Weights of a small transformer language model.
Size: width 192, 6 heads of 32, MLP 768 squared ReLU, vocabulary 1024, 4.37M parameters.
Architecture: RMSNorm before each block, rotary positions, no biases in attention or MLP, untied embeddings, normalized queries and keys, capped logits.
Training: a variant of Muon for these matrices, 125M tokens, 7599 steps.
MLP neurons of a small language model. Each row is named by its layer, matrix (up: input weights) and neuron, and shows model dimensions 16-143. Each number is 500 + 25 x the weight over its row's rms, rounded and kept within 0 to 999. Numbers have three digits each.
A block is one neuron, or neurons of one layer that tend to fire together. After each block is what it responds to, as a language model described it from the Wikipedia text at the highest values.

L2.up55:503480520469497437491478531488498488483508509494546456493516528537485492519485483491502509469522487411493530469528443443547519497499474536457487524482526499511509525512504503502511461503503488481498486497493514547484428512479481561487512485477503497487518533432491492507532521518453463484519503477484482494473534493503498496525519489517470486466507515488533518475495484494525488487506
L2.up85:499537496506504508498491550486455506474470484501516451485536508531487529534511536517510526498489457518473469529504475501488492494492476476523506480488550533444518532500491541498512539475514509488445521517517546531513499528455489514492483513480490563466514533473502554506478494530491492496506466456472517501515512518498522549522513510515576529506506509492490514549550517489541470524542
L2.up133:487487550489523535498509506508479484520510527510497473507477537531559556496464502501449504532534462485479516520557461479542474512505507486476500540502510487522514526530522474496485518511496538519478474504539525502516549511482480457542487484481490527517511487488479558493449493527527509548458506518477460555491536496535476510516513474492478479474537489515488518482515457525503483482516
L2.up314:500514521512469494483493486451499498447521480514443519518507538525515487501454536496496487501487493509531521534523503491531481501503532466461505516544490489538524431471536491504533509504489530489484550523493504511513465520475519530517451487487502492486525498487526564471482524453508533456515522533479541548480513506487478522514536478533453497460488443531490524488485510496507490497463
L2.up374:549514493521509501542518453506524523482482501504494482515463509475462486503490508464488526484492507491518506496451537499468502563510481463528468561488509543499509499470508537527543522505503517459475476474510475456494493513463531463469521469482508465514491498481508522462512508516502514464487528481553519532498524496530490539449546510513509495460531504510493499504480477502471506505552
L2.up514:495509474479497463510500486468507495484520522512497474502493528516517525502503504537471517472482478487522482498512447460476492467488510551500476476467537517569536510536496509454527505487492463517515526468539486533501473533473509482501484538519507538467484500477511483479528539508498493490504489488490508510516486516495531443521485496527549500537470491501509480499480509445512508465496
L2.up669:532459475517517482490528503487508496443474480514475471528441494525488513520509476485449510483541517488498484524490488524487508509521533507482514481529513546467495464455541487544525518527496477488502491495487505530500543534482531481529494516519490539478486526498550501457507510527545482483515475492459491538507474539499512469472526486532487481451480504503471526494516544481472459531512
L2.up695:495504469504503463467507503495518514515491449502522422536486503517478528503466513499514483532521517510494489516520508520525472476484472545464469484559503507506507481507513530539564525512503504540462473509477492467488435496520482536500475517463499513544470519493489555564486535511514497472518486485459512527519517519526510535445506480517493487497464517469507493516510504476537503499509
Short fragments, often e or h, that continue a word begun by a single letter or short piece, as in P-e-ak, M-e-gaCharts, S-h-aw.

L4.up760:516495482478490515507494519496537500509521524477473516460455503502541498483487492454479490497503487517485494477528521518479457505467466460512506535535509501486483484486456529511551494450504466492482512478500501523512495497479497495553515497458465521470473512470516443515537481517511519474516534505522527543519515516461491510480485501494566484510457491497498534468523546525535510489492
Subject pronouns and relatives that begin a clause right after a period, comma or paragraph break, such as It was, he was, which.

L4.up66:499487449544483505479523498517516469513480502503512489514524523487494509505510511494516522517529502479537531505502526504506523502457466458502500507512511496480523477492493533461485523533535524467479492520549468485549522507475475475520478508461481508496456491483464516504511512474552469485519468486504508503540502480488544494476548486494521483522455515510515515502526503432510539471478
Short word piece right after a capitalized initial letter in names and places, such as the h in R-h-ode, e in K-e-ith, l in S-l-ovenia.

L6.up8:499483531497454481466485544524458517476447472480485463487510494487484513526488471518475478526478463507450503489541458515523519504487480498513449458503514476492469531513492525540490483496512455483475511475541517541495512459488543470496496519520498490518491438459469517527490460511515505522475488511497509479548553476496527509507468475510501466509495476477527534500500509497528484488466
L6.up60:530519508507470490488524507484466494485513489522519505487502511490490536503480518483482561548500491494497478483505541489507527471474492535492538537500516520445443486459491496482528494472507513500495502489550503481506542492491502490549449454518542534485499514487521521530528476510527472532486475525461518536534520503488496508468474469518529459511505510522467518461517532499506514508507
L6.up450:483499440532498507546509507429508519515527532493540478479553501518526504478443513501479504498494484489478484482519482478512553495508473494548468514501514471498503517485513520488506500502542482505511535502495489470545518475493559501456479521493508487507493503482501515554520498505545459509510488501502543499544560526488478523462474460522484489540525451516483486479500477522471545465461
L6.up524:481483506557507518473517494492451514519476511485507480552491486486444471536512518494523534522457520459469510518489507458531516520529486487497482510482563514498482445481496512517513506489494488493509501517505466482467475496488507525524499572480504555522459508489483480505482469503500445530540477488516479514537505540478506527528477512547514469462497485511466532504492524471507507500489
L6.up577:530501463498514473489480511522519481477503477508522506462475518500454517559479516544446518499474495502522492516498497535491478525468472480513484508496525472517464506517517492467476506428470485531514516515521493471524537485537454509575438501495456531523523517459492484505479468458513479499510485519462513524532514527501509452468491491497516521543541511509497534519494515502491549481511
L6.up651:504541516512480495476548487494519497457474530465512528522480558475504527501473547531466514482458475516505497517518495496459461476507504480500510509476492498461474463511529476482521502500469492468484513523486474472523490483545484500522493507533518564512505516469501502535494524534523496495474519529515541517478524462472495474481465516525506488545513548510487501462478488518519511503466
L6.up743:485536477565504531463490519484512512477487462493529512490488516486524489543509535512559501490499473500541523516471527479457513503480481455458512516509546535454473511507530477536519472480503500461517465513497521512520509493519504517477495480469521494477496495519516482493517486492479506465534507545493490464531535501457473482521495459509506460470500525502485475482486531479511512490519
L6.up755:530489522486487543495476518503520453501507484459483494441487502493485464538442478513486514500475486498544494445534477513506517491500486475480526517477502490577462483478494461492485474493484533497503480514531514491510529481509520483490492453509507483523510471498509467504549534506527493553521469451534500507478532497555518493493512497526505491483490503505488505511467520522501527533470
Short word-piece fragments inside multi-token proper names, often foreign places and people, e.g. Ven-e-zuela, Dae-jeon, Hiro-sh-i, Mon-ik-a.

L2.up73:441514496477482492501502496478467502506532507475532506561509462478532477483486544462455499476494491536478472486475526486493515486489533494523490517527528505554501480497538486504498484497522521477499507522516487530512462433499517505507536489487471503479495562479519494512470530449521514483520517502520477495508493491464467524510504492487463498494449478433513516523546509506514494543501
L2.up175:507499491515482510529494512483490583500449499533503480505500487513475531455531502488472525498484496509488467470490475519517443497464501483556490464474483477485501483515524475453533522505491488473476521515513499517519530525489457518513495520475526521505501528482481518520530520475530466504492468495450466505509497499482521486489504481514558521534477553515450492518494493515453509532441
L2.up306:488518462501481536533468501450500520502516532516517478517539481526470522516516506499511496495477503528528536501502508472489489536472521526535523530537476503548504500479488493462497507498532549511505486504517498519527474540480493521485481509517497486518483512456498548520553466503529526511499478480497454477513507487478484480471482512456479516464524519498514509528491490508480470529492
L2.up313:502504505485495524497501483494556507517480547496523516505520498466499527472517490487520502483504477509521499497497519525514520512512536509515530523481476540488520529482491529484498498492510551537544538497497462486513532535530434502537565508480460542528490501472520484530542494480470533494507500490520499483525509537522471489501475537487520511482515447507505541522467497517474433527461
L2.up355:514484507509509501472507443498551508493531489522494495473523502475477475443478535468457477482465493475495523539518484504523499434452480519488459501497522490516471505493501544479544492484513487535505485507513518494506480511566511467503502478470493470522502530497467509513470517539507484500478526502492479516522500462494485518502527503523500491489509468513486509469493527500516495496463
L2.up581:504508540514478520510468490483509517454535502478479516488575498485516517463523522480474480511465512480451516499489485526506503494506491512448485475505523519514520519582468478458476490469553506539496508493509508499531491485455520507509514492512533468529477477453507516479493510521459478448504503537465497489554511480493481514502505518541529509529469524498505490511495523496480443489505
L2.up700:495501473516487555489485524466520517529463529533501517496496485441510525509542505505502518499467525484525473497525504449502491482570488489528473476455505521512464533508507506533481484503500491493544506451507464486425527459497502503552501511475530475506492508457515532492546487530499495499471548496557527499507527468474476522490461497491526508512480514494538540491521528532480499481483
L2.up730:487528529499477494457496518529542508501490466522531548506513498489474521554526510442525515493478463511469520495479490505476515548447517509492474516526476495471461506488500494485479422526496472442510537496499472473519512494452502517507505487482484505543495457535555516510460496492491528473506478484502483555493577511497501506519515513506490538512545514547482495549465538490540484506455
Word-piece right after a word's lone first letter, mostly d/D or r, as in d-ep-uty, r-est-ored, D-im-ensions, o-cc-asion.